python train.py --n_layer=10 --d_model=192 --n_head=6 --n_kv_head=1 --head_dim=32 --d_mlp=768 --vocab_size=2048 --activation="swiglu" --norm="rmsnorm" --norm_place="pre" --norm_eps=1e-06 --positions="rope" --rope_base=10000.0 --rope_fraction=1.0 --qk_norm=false --attn_scale=0.177 --bias="qkv" --tie_embeddings=true --parallel_block=false --init="uniform" --init_std_qkv=0.0217 --init_std_o=0.00485 --init_std_up=0.0217 --init_std_down=0.00485 --optimizer="adamw" --lr=0.00151 --beta1=0.95 --beta2=0.99 --weight_decay=0.065 --lr_head=0.0092 --warmup_steps=429 --schedule="wsd" --decay_fraction=0.793 --decay_shape="linear" --final_lr_fraction=0.1 --batch_tokens=16384 --seq_len=1024 --doc_mask=true --train_tokens=188100000 --steps=11481 --dataset="wikipedia_en"
MLP neurons of a small language model. Each row is named by its layer, matrix (gate and up: input weights) and neuron, and shows model dimensions 80-175. Each number is 128 + 32 x the weight over its row's rms, rounded and kept within 0 to 255. A neuron's up and down rows have the sign that makes its largest values positive.
A block is one neuron, or neurons of one layer that tend to fire together. After each block is what it responds to, as a language model described it from the Wikipedia text at the highest values.

L2.gate270 [101 117 198 173 149 160 187 114  98 152 124  64 109 118 109 109  79 101 121 177  62 114 141  94 119 113 151 155 129 205 140 148  92 129 119 132 128 155  90 133 182 146 100 110 166 175 108 111 152 111 185 149 151 126 143 117  72 118 158  86 121  99 179 156 128 143 104  78  79 160 128 145 174 151 144 141 128 163 101  69 179 101  86 130 141 115 113 104 133 117   2 156 148 150 154 101]
L2.up270 [103  91  67 116 137 140  99 134 111 125  99 103 140 114 135 119 167 102 108 118 159 140 128 160 150  87 107 186  96 103  94  93  95  93 119 119 163 115  90 122 152 146 116  71 114 150 157 103 165 116 174 147  89 125 139 113 160 121 132  99 108 160  97 140 156 150 150  96  86 135 105 142 122  42 146  69 121 136 115  87 151  88 168  73  99 187 144 116 115 195  97 124 195 187 181  91]
Responds to: Role-label endings and articles. Final pieces of role or title words in credit and infobox lists, like Producer:, Music by:, Incumbent; also word endings -ent/-ant and articles a/the after commas or is.

L7.gate308 [ 98 120 168  93 155 125 134 115 172 169 124 120 129 104 148 109  71 111 116 186  89 152  99 118 133 149 162 148 153 140 144 153 107 194 122  70 130  91 109 113 138 143 122 155 148 135 123 165 131 159 101 116 109 171 121 130 159 121  58 104 144 104 114 106 149 144  85 134 138 143 116 125 124 167 175 106 110 154 146 101 122 137 107  91 203 170 130 102 129  84 225  86  62 142 137 123]
L7.up308 [117 115 109 132 121 150 176  78  65 161  93 186 170 143 108 108 138 118 138 183 140 144 179  91 110 123 107  73 117 118 143 128  73 133 100 131 155 110 111 142  67  74 136  70 166 149 145 165 128 116 131 103 170 178  81 120 131  81 111 163 174 134 133 154 134 135 156 159 137 100 129  79 169 145 168 127 100 173 143  60 121 126 124 132 168  72 133 147 195 114 125  98 213 145 106 141]
L7.gate355 [ 87 114  83 139 115 121 152 139  99 151 127 147 149 116 120  87 130 133 119 138 147 130 101 153 105 147 130 108 133 146  64 132 154 111 124  74 104 127 132 155  83 180 122  79  82 151 103 112 117 118 172 130  71 123  83 102 113 156 180  61 135 109  97 146 111 151 146 151 194 132 143 110 141  98  68 164  95 162 119  91 105 107  77 173 139 123 143 202 155 110 130  99 125 145 192 117]
L7.up355 [124 140 216 108  63  93 138  73 113 140 108 117 102 112 140 124 135 101  99 128 151 160 141 146 151 122 110  52 135 144 144 164 119 146 123  69 138 129  85 145 146 174 134  65 115 105 160 118  82 143 174  51 125 150 111 187 107 177 130  97 143 169 132 182 122 155 123 111  98  72 128 147 145 121 173 130 112 155 128 106 139 179 115 164 128  95 220 125 157  65 124  82 185 167 112 123]
L7.gate513 [122 143 135 218 137 137 145 192 128 152 139 176 117  91  93  75 137 144 138  76 163 182 118 126 113 161 149 109 154  83  85 150 155 108 157 130  96 136 122 121 175 140 144  92 137 212 127 150  99 116 167 102 199 157  75 122  75 124  88 137 172 132 141  94 141 154  85 157 127 152 151  90 150 115 154 131 100 136 161  81 134 104 133 189  75 183 105 183 113 110 161 138 141 146 151 128]
L7.up513 [175 120 133 106  99 184 119 116 120 132 107 179 147 154 104  92 110  96  90 128 107 106 143 131 113 173 145  79 126 129 144 103 104  97 147 143 153 157 101 150 169 134 152 161 122 114 114 127 159 127 131 100 173 115  78 175 180 101 160 118 128 106 129 122 160 164 138 124 105 109 162  96 104 129 153 196  79 151 185 101 166 115 142 117 123 135  70 198  82  75 150 118 136 122 121 157]
L7.gate520 [112 113 145 125 138 112 126 153  68 144 160 189 105 105 138 117 164  97 109 130 113 108 138 134 116 132 117 130 113 113 194 184 114 134 145  81 114  78 119 135 107  79 165 106 127 118 120 108 159 134 170 143 110 125 123 233 111 156  94  83 162 115 122 126 127 148  72 151 124 153 113  90  64 165 122 152 158 120  94  90 167 125 148 101 144 110 132 131 110 146 147 144  78 129 133 125]
L7.up520 [119 136 160 138 126 120  86 124  77 135 102 127 134 173 103  72 123 113  89 197 158 103 132 168 127 158 113 126 122 105 174 172 109 189 138  78 146  99  85 158 174 228 179  71 126 100  89 119 171 117 122 139 102  52 139 116 115 110  85  60 131  70  85 105 167 174 110 152 121 102 131 139 123  72 161 138  85 184  96 124 161 124 130 181 157  85 149 124 102 122  84 150 161 133 168 115]
L7.gate583 [104  95 122 108 140 132 119 120 136 162 140  75 160  95 154  93  69 106 114 125 132 121  62 174 122 123  70 125  94 182 105 139  79  91 105  90 130  73 159 114 164 119 122 255 157 100 118  93 181 144 152 152 124 131 131 139 193 123 127  63 113 134 163 111 166 159 100  99 158 108  87 115 129 172 161 108 116 157  87  59 116 140 120 115 221 113 131 135 164 140 160  99  94 140 144  84]
L7.up583 [138 157 130 164  92 186 227  63  93 128 131 134 169 124  76 149  67 149 144 125 123 177 168 135  95 128 108 138 140 109 131 140 127 138  53 151 135  99 140 174  77  94  88  96 142 154 152 151 197 117 112 142 157 153 113  67 106 184  91 116 129 174 121 135 106 132 118 127 157 131 127  67 118 132 148 102 118 152 133 138 175 116 179 189 127 126 135 141 177 145 131 114 154 139 139 165]
L7.gate639 [108 124 165  81 126  87 160 154 118 130 129 145 155 122  81 149  74 102 106 123 101 130 144 157  91 165  69 125 100 156 129 177 136 157 141 103 147  92 125 162  95 100  90 159  89 161  77  85 157 136 121 174 109 109 114 158 117 122 145 110 170 148 151 205 150 111 148  93 146 119 119 163  99  99 180 102 162 100 103 115 177 145 113 169 127  89 154 157  97 192 155  76 138 129 148 111]
L7.up639 [142 141 139  78 133 116 165 146 116 146  91 195 159 133 100 135 131 117 139  73 152 125 132 129  84 138  71 165 123 141 138 123 132 167 144 106 151 103 158 161  93 146 115 179  88 134 113 156 167 179 159 182 138 148 133 132 104  88 162  88 142 132 116 174 151 145 134 143 151 128 144 155 144  47 133  87 167 117 118 135 172 150 119 130 180  95 125 124 151 113 169  73 176 134 132 116]
L7.gate655 [133 156 104  79 176  80 146 236 166 117 147 119 136 103  92  77 126 114 143 119 144 118  97  99  34 134  70 130 117 128 116 170 141 159 160 129 116 120  97 111 107 145 102 167 100 129 124  57 107 190 122 141 140 125 128  90  92 100 110  90 184  77  57 141 147 123  81 151 119 104 121 134  86 101  94  97 142 151  69  57 117  87 112 178 106 118 170 160 158 123  95 125 150 104 162 106]
L7.up655 [176 129 152  88  77 104 102 122 116 111 128 169 109 125 137  72  74 139 149 143 128 113 112 120 100 154 147  92 141 173 136 156 132  98 192 126 127 151 121 127 124 147 104 172 113 134 114 128 135 132 156 148 135 157 100 142  97 170 122 106 188  73  61 152 139 186 171 113 106  87  68 152 128  83 100  78 120 101  85  88 151  81 127 126 152  88  86 114 119  96 144 144 175 112 133 135]
L7.gate710 [ 64 111  99  94 170  59 162 150 173 137 124 109 108 129  59 117 115 133 142 167  90 118 142 143  85 224 118 145 122 179 159 133 175 167  88 110 201 194 115 105 140 156 116 126 143 119 159 104 130 184 159 136 106 162 118 195 125 163 103 153 135  58 135 152 159 115 161 161 108  99  67 122 133  99 133 113 113 139  88  76 145 120 109 189 148 116 172 113 132 130 177  77 133 156 136 144]
L7.up710 [119 142 146 123 127  86 161 120 127 120 107  71 176 183 129 103 201 163 186 140 163 165 142 115 145 193 137 150 111 155 126 192 211 111  56 124 123 141 138  85 188 199 165 115 130 148 127 129 109 165 183 117 125 168 135  96 170 229 147 148 138 138 128 140 134 155 136 190 145 101  90 131 127 145 109 117 133 120  48 115 109 121  81 139  69 120 124 155 154  90 118 121 139 155  98 116]
Responds to: Start of article body. The line break just after a "= Title =" article heading, right before the lead sentence such as "American politician…"; also line breaks before section headers.

L5.gate140 [129 145  94 129 120 123 109 104 140 126 170 153 156 141 184  76 156  78 148 139 116 107 131 141 128  76 132 131 155  83 180 102 133  93 146  94  88  69 151 125  94 158 146 154 193 117 133  45 108 134 162  94 175 157  55 152 136  98  99 128  73 111 166 187 112  83 102  89 128 111  48  99 128 124 133 157 114 177  88 127 106  86 150 139  88 142 156 148 123  99  92 106  90 140 132 102]
L5.up140 [ 90 131 115  89 135  86 125 129 116 138 143 175 150 146 193  51 169 110 126 131 146  99 133 116 113  87 144 172 154  75 172 116 111 103 131 111 122  88  85 143 108 116 133 181 178  98 152  81 147 129 129  77 197 144  91 133 112 139  99 114 127 169 143 176 157  82 118  98  90 118  96  84 113 104 135  59 103 133  92 156 167 135 144 151  38 132 180  90 114  99  42  99 112 147  65 113]
L5.gate207 [106 133 138 169 134 163 148 103  60 119 119 136  99 147 215 115  73 157  88 110 105 118 175 183 170  92 169 197 140 173 102  74 137 130 115 120  85  59 170 158 125 104 105 154 145 110 140 112  91 124 150 105 126 168 126 164 153 147 148 172 155 189 149 152 151 145 181 174  90 122  83  84 133 182 131 108 159 197  86 169 161 138 102 113 192 109 153 152  93 196 122 131 141 136  95 151]
L5.up207 [135 105 159  82 142  73 145 108 120 139 122 125  74 128 128  65  88  91 136 134 125 177  98 119 121 142  71 116 107  97 168  72 169 165 128 119 105 149 125  62 173  71 133 111 168 202 164 150 171 155 166  77 154 103 128 207  85 141 118  70  90 158 122 144  74 107 142 109  89 106 113 154 105 170 193 125 138 135 106 144 157 134 121 139 184 184 104 159 125 143 144 112 112 125 128 149]
L5.gate213 [112 147 129 195  91 134  66 132 166 166  98 186 144 134 128  56 101 130 168 134 131 130 170 159 130 114 167 143 162 119 124 101 163 127 161  74  72 136 167 148 161 181 170 116 127 163 138 111 155 138 132  58 154 112  84 223 111 119 151 158 104 165 131 119  92 144 143 178 149 178 101  55 136 166 120  62 168 121 115  95 110 109 107 129 121 153 134  66 160  90 171 126 134 133  45 106]
L5.up213 [102 138 101 124 106 143  79 134 194 156 105 119 128 137 145  97  77  63 138  85 180 150 158 190 186 101 174 176 154  83  99 129 138 122 151 126  68 100 128 152 130 115 149 123 131  94 129 118  85 142 150 137 118 152  83 164 110 139 180 173 115 190 117 153 123 118  93 175 127 156 148  64 130 208  70  53 165 122 117  93 131 184  95 143 192 127 148 107 178  98 148  92 102 136 120 129]
L5.gate386 [ 96 139 117 180 119 115  95 119 144 170 152 199 156  89 206  73 136  56 147 145  83 117 108 166  63 106 138 113 141  44 171 104 162 117 182 123 144  76 165 161 165 128 175 168 172 103 101  58 158 126  87 100 128 147 151 156  65 155  88 179 130 136  92 173 149 140  93 105 153  88 140  88 126 123  70  74 144 126 115 120 157  73 123 146 106 116 121 137 187 105  59 120 127 151 122 116]
L5.up386 [107 153 112 109 108 100 111 110 201 122 159 132 164 107 151  73  99  90 148 119 154 131 128 161 183  90 117 124 152  67 172 149 136 129 106 113  66 134 121 150 157 100 163 159 116 128  99 156 130  95 179 119 109  97  60 129 153  98 106 138 119 122 148 184 146 139 108 142  92 125 133 116 197 143 139 127 130 160 112 138  82 161 173 187 151 124 153 139  72  88 132  94 114 112 173 135]
L5.gate489 [ 82 177 153 156  44  94  87 132 118 154 130 107 169 176 127  96 120  96 127 109 162 138 133 154 129 105 116 189 120 150 123 108 151  80 157 133 125 169 157 163 143 139  91 132 154 146  76 118 157 180  68  79 152 111 133 138  93 152 118 162  71 177 150 132 131  79 173  96 107 118 126 118 171 124  76 126  86  77 113 159 129 136 103 125 127 149 160 152 163  80  88 157 122 112  78 145]
L5.up489 [148 157 111 100 154 137 122 164 168 115 107  97 175 124 112 153 122 120 135 157 145 160 124 144 121 129 162 179  88 218  86 111  93 140  78 188 145 176 149 153 144 121  81 154 133 152 120  98 161 118  94 158 172 133 154 164 133 168  97 127 146 195 134  99  76 107  97 107  94 172  94 117 133 128  95 112  84 152  73  73 127 157 145 129  84 144 122 141  89 159 137 106 168  91 176  94]
L5.gate568 [132 133 142  96 109 121 145 116 156 159  67 131 179  70 158  95 164 141 128 163 143  56 175 157 163  77 143 183 128 104 188 141 186 106 166 133 165  84 133 169 134 104 179 195 179  79 111 127  73 195 109 142 103 178 165 109 125 127 117 131 125 141 150 131 146 168  95  75 145 115 164 170 110 137 119 102 104 158  99  42 134  84 115  98 163 103 138 117  99 101 149 133 132 125  60  79]
L5.up568 [140 136 108 154 123 119 106  94 147  93 177  78 153 109 137  74 110 124 103 112 140 107  91 206 139 155  59 106 148  95 136 105 159 121 123 119 101 150 131 146 122 186 145 166 149 153  95  81 115 116 133 153 108 102 108 113 117 128  94 173  65 173 148 154 193 137 134 122 158 143  46 108 104 100 105  90 143 144 135 147 156  40  81 148 100  86 114 115 158 153  89 171 104  89 139 104]
L5.gate720 [ 82 169 126 152 122 117 123 205 132 108 130 158  99 158 153  93 110  93 121 135 159 123 147 144 113 140 108 117 143  70  90 169  87  88  68 166 127 111 172 131 108 145  75 155  87 140 154 114 144 144  98 148 112 110 139 192  63  75 124 198 122 226 142 154 121  96 119  86 112 167  91 102  99 117 138 128 141 127 120 144 153 137  93  83 106  73 127 102 161 147 139  87 130 107  79 134]
L5.up720 [ 98 144 127 135 157 117 133 138 126 123 121 146 108 164 171  68 132  51 118 161 132 131  84 107  94  99 116 141 120  94 149 162 149 114  74 171  92 113 113 106 135 151 133 121 102 168 108 155 158 117 102 170 161  86 113 173 109 122 116 196  85 149 122 171 109 110 106 128 140 153 174 121  85 104 128 159 161 153 112 137 107 121 117 168 150  64 189 139 144  92 133  98 131 127 131 193]
L5.gate753 [136 128 140  83 137 120 153 162 120 114 210 191 136 140 103 162  94 106 138 171  98 122 137 141 163 158 106 139 115 101 134 107 146 135 177 101 153  70 176 145  66 144 142  56 103  98 146 109  90 183 102 108 104 106  85 121 139 138 170 144 156 145 118 139 177 118 120 143 115 110 122 122 153 182 104 125 196 145 121 153 185  88 130 101  98 148 126 151  98  69 103 154 151 152 129 140]
L5.up753 [120 186 127 101  98 135 154 156 178 136  83 133 131 138 121  92 183 149 141  92 170 129  86 127 196 111 159 125 133  84 183 157 176  53 149 136 124 196  32  98 146 118 183 184  98 126 128 114  45 154 113 152 178 144  76 119  75 158 109 117 145 116 173 103 103 106 122 122 158 158 196  85 130 172 133  76 101 124 129 145  98 147 156 172 136 133  91 137 124 108  97 160 119 108  74 116]
Responds to: Word "to" after nouns/verbs. The word "to" following a verb or noun phrase, mostly as an infinitive marker (escape, join, compete) or direction (back to, sold to).

L7.gate122 [113 138 119 107 133 154 140 113 140 173 101 146  96  68 145  47 143 121  80 103 107 105 159  89 107 159 131  95 112 195 173  99 109  59 165 120 169 118 215 108 151 148 134 137 165 149  78  94 177  85 122 133 106 193 109 108 115 114  95  99 122 140 124 122 149  87  94 131 124 155 119 153  95 154 154 106 153 142 119 186 126 130 113 159 144 118 146 135 121  72  95 157 134 138 102 108]
L7.up122 [118 132 133 112 149 174 111 110 146 129 106 143  87 140 162 115 204 143 141  76 126 135 124 139 114 105 158 178 107 181  85 102  87  82  99 104 129 109 194 112 153 108 109 141 174 101 112  89 152 117  66  95 112 129 163  52  33 110  85 134 152 122 118  80 149 130  84 106 129 111 150 189 117 185 164 158 117 146 109 135 178 143 159 119 108  63 133 168  98 120 164 112 125 102 144 136]
L7.gate126 [118 110 165 109 157  45  92 125 152 122 118 137 137 134 174  53 145 111  67 161 147  96 117 132 124 127  51 166  70 159 137  98 151 130 169  90 124  58 146 146 131 123  95 154 119 123  66  90 128 126 129 147  81 128 119 140 103  96  89 106 162 138  96 177 128 165 102 107  98  98 129 175 105 112 110 127 168  86 107 143 119 103  86 120 139 139 106 164 122 179  95 135 113  63 137  78]
L7.up126 [144 111 176 143 138  78 126 128 183 127 160 154 117 154 169 119 111 129  74 143 155 120 136 173 117 108 126 161  79 141 195 100 135  81 184  86 130  74 176 144 124  82  91 204 133 146  80 128 152 139 147 133 119 155 131 144 127 139  89  83 181 188  78 164 121 170  96 101  95  95 121 172 114 103 133 144 159  98 102 155 129 107 138 150 138 155  87 146 141 150 119 150 153  74 101  64]
L7.gate213 [135 111 157 151 168 130 110 105 157 150 116 196 105 146 198 152  91  88 137 166  93 113 110 133 109 106  88 150 121  67 128 121 148 104 161  69 128  83 194 115 102 125 102 151 131 132  38 116  74 151 157 108 142 148  98 168 108 105  82 151 153 143 119 134 169 171 127  99 100 114  85 115 125 121 102  99  90 112 167 171  84  78 153 113 116 133  86 117 109 133 122 103 111 144 135 117]
L7.up213 [122 149 155 115 170 140 130 185 162 170 177  97 131  97 124  95 122 105 120 130 109 150 121 159 101 119 170  76  64 151 119 117 129 139 141 126 109 149 134  68 116 131 124 185 109 134 148  78 129 130  87  49 145 128 144 176 122 155  83  81 156  91 132  84 127 127  98  86 137 165 155 151  83 119 160  90 134 126 166 106 122 141  66 157 111 160 102 158 144 142  81 149 128  95  98 124]
L7.gate237 [104  98 154 126  84  85 150 152 151 171 142 194 147 121 129 103 133 117  86 104 142 109  88 173 170 132 132 153  81 143  97 112 126  86 146 105 168  75 130 115 168 170  43 118 129 125  83 139 169 106 141 136 152 106 114  96 142 180 132 139  92 120 105 129 114 152 105  66  69 122 184 138 127 101 146  62 142 159 105 158 112 186 116 118 154 146  86 200 144 126 129 150 147 113  64 105]
L7.up237 [129  92 177 108 162 121 147 127 147 178 139 108 105 151 146 121 136 100 103 150 208 136 118 139 121 111 145 173  61 141 144 112 109  86 159  92 168  79 171 148 146 150 108 130 158 145 111 118 155 105 107 126  98 160 152  54 132 175 118 133 138 209 131 173 109 142 151  80 110 140 146 153 112 138 184 129 131 175 149 115 141 125 119 149 163 150  98 162 142 113  94 170 164 108  65  95]
L7.gate385 [110 141 122 104 106 118 126 191 177 153 133 167  97 181 155 117 153 149 130 157  91 136 105 169 115 126 103  69 110 102 124  88 156  93 119  65  67 157 163 128 149 169 115 181 117 179 115  99 154 141 131 111 126 117  82 145 128 113 121 150 178 172  95 160 117 146 123  74 121  92 115 150 152  84 105 119 152  89  96 190 186 128 101 140 173  83  92 151 107 137  92 109 105 131 154  82]
L7.up385 [124 167 184 148  93  70 107 200 136 129  98 157  93 124 123  87 125 147 181 179 126 157 155  89  62 184 161 168 106  96 152 177 138 111 151 119 108  84 148 158 156 119  98 137 147 123 173 198 128 115 137 145 127 171 127 164 120  70  91 184 153 196 128  94 119 166 115 129 105 109 153 107 117 152 198 110 132  93  90 151  70 137  97 133 150 143 137 109 128 117 135 118 137 112 104 101]
L7.gate500 [136 141 174  94 145 116  56 122 163 137 160 113 123 125 182 139 145 140 158  80  89 134 109  77  52 155 177 123 145 121 111 117  58 124 116 107  67 139  81  94 145 160  83 187 123 163 146 120 125 138 202  81 131 171  60 179 151 162 105  97 120 123 146 144 160 128 114 132 155 124 105 106 174 174  91 179 175 152 136 167  98  83  97 141 182 142 163 137 147  67 123  92 101 156 128 106]
L7.up500 [118 171 117 142  91 121 189 128 192 150 111 148 101 156 101 123 159 119 118 141 103 123 157 117 169 105 107 122  94 123 149  93 187 178 206  89 163 151 131 180 115  94 164 127 181 151 105 128  95 132 158 112 164  91 175 159 133 144 123 137 126 160 121 126  75 129 159 121 137 155 144 145 190 169  94 108 175 196 118 147 163  99 164 107  94 148  83 112  71  92 139 172 129 109  93  67]
L7.gate545 [110 126 194 101 115 107  86 170 174 163  99  98 156 110 127  34 118 166  83 108 151 189  91 143 130  87 126  69 110  71 109  96 129 121 146 113  97  99  97 104 205 101 100 155 156 164 131 135 132  93 161 165  54 157 117 112  42 129 104 146 171 132 102  77 168 127 126 139 152 136 155 117 104 152 123 128 197  80  95 147 170  93  89 145 143 105 148 150 138 115 104 135 113 131 129  79]
L7.up545 [137 141 178 154 104 136 122 125 148 100 105 133 118 123 160  96 224 115 139 139 198 157 153  71 163 154 126 106 115 134 156 116  53  79 157 141 119 147 147 135 111  74  81 133 163 124 149 177  98 156  63 147 146 134  74  95 102 154  79 129 131 136 131 167  70 153  75 184  73 173  99 141 126 151 140 121 102 100 134  70 155 158 132 202  76 136 133 146 120 159 129  81 104 124  85  81]
L7.gate585 [130 152 154 107  74 139 117 148 155 187  79 148 145  77 181 123 150  86  69  51 127 144 163 105 128 180 123 132 129 121 177 146  92 133  78 143 138 117 116 118 150 125 111 204  93 132  93 136 139 171  87 154  56 124  77 158 147 160 104 109 153 143 115  94  68 104 100 109 137 144  80 125 128 178 120 194 137 144 125 112 170  97 151 115 114 123 202 133 141 159 133 126 114 147 119  82]
L7.up585 [113 118 155 159  94 124  92 145 173 144 148 151 121 113 166  74 118 113 151 115  62 118  87 140 157 125 158 122 118  91  70 178 120 132 157 152 119 146 132 100 238 160 133 145 141 113 144 119 146 104 133 151  73  79 155 153 142 120 104 174 137 102 110  60  98 176 143 149 147 117 161 127 151 101  95 100 166 138 103 151 185 116 182 124 153 164 137 161 137 156  60 107  81 124 128  97]
Responds to: Verb-governed prepositions. Prepositions, mostly to, that a preceding verb or adjective requires, as in transferred to, dedicated to, similar to, and less often by, of, in; also line breaks right after == section headings.

L2.gate730 [113  83 189  26 123 122 123 111 123 134  74 134  89 127 110  55 120  84 101 110  96 172 129 131  38 129 120 168 125 106 144 107  94  59 107 106 128 142 110 143 118 188  94 173 125  88 112 202 131 138 104 138 157 169 122 166 101 111 112 154  97 115 121 136 127 148  72 167 177 137  75 145 128 141 124 133 139 125 132 128 118 113  94 128 179 151 115 165 166 153 122  86 179 128  74 159]
L2.up730 [121 162 151 107 156 175 101 148 184 152 108  98  68 164 126 114 103 126 160 138  65 112 129 177  46 135 137 134 135 174  61 182 177  90 126  99 165 113 137 145  95  74 105  97 130 132 110 214  94 141  43 160  89  95 165  94 136 158  75 146 120 141 123 112 102 159 106  81 146 140 107 117 131 111 113 112  75 124 167  74 102 151 197 107  94 182 156 119 104 167 151 136  67 133 109  89]
Responds to: Directional "to" after verbs. Mostly "to" after change or motion verbs and adjectives, as in expanded to, moved to, continued to, native to, with some other word-ending pieces.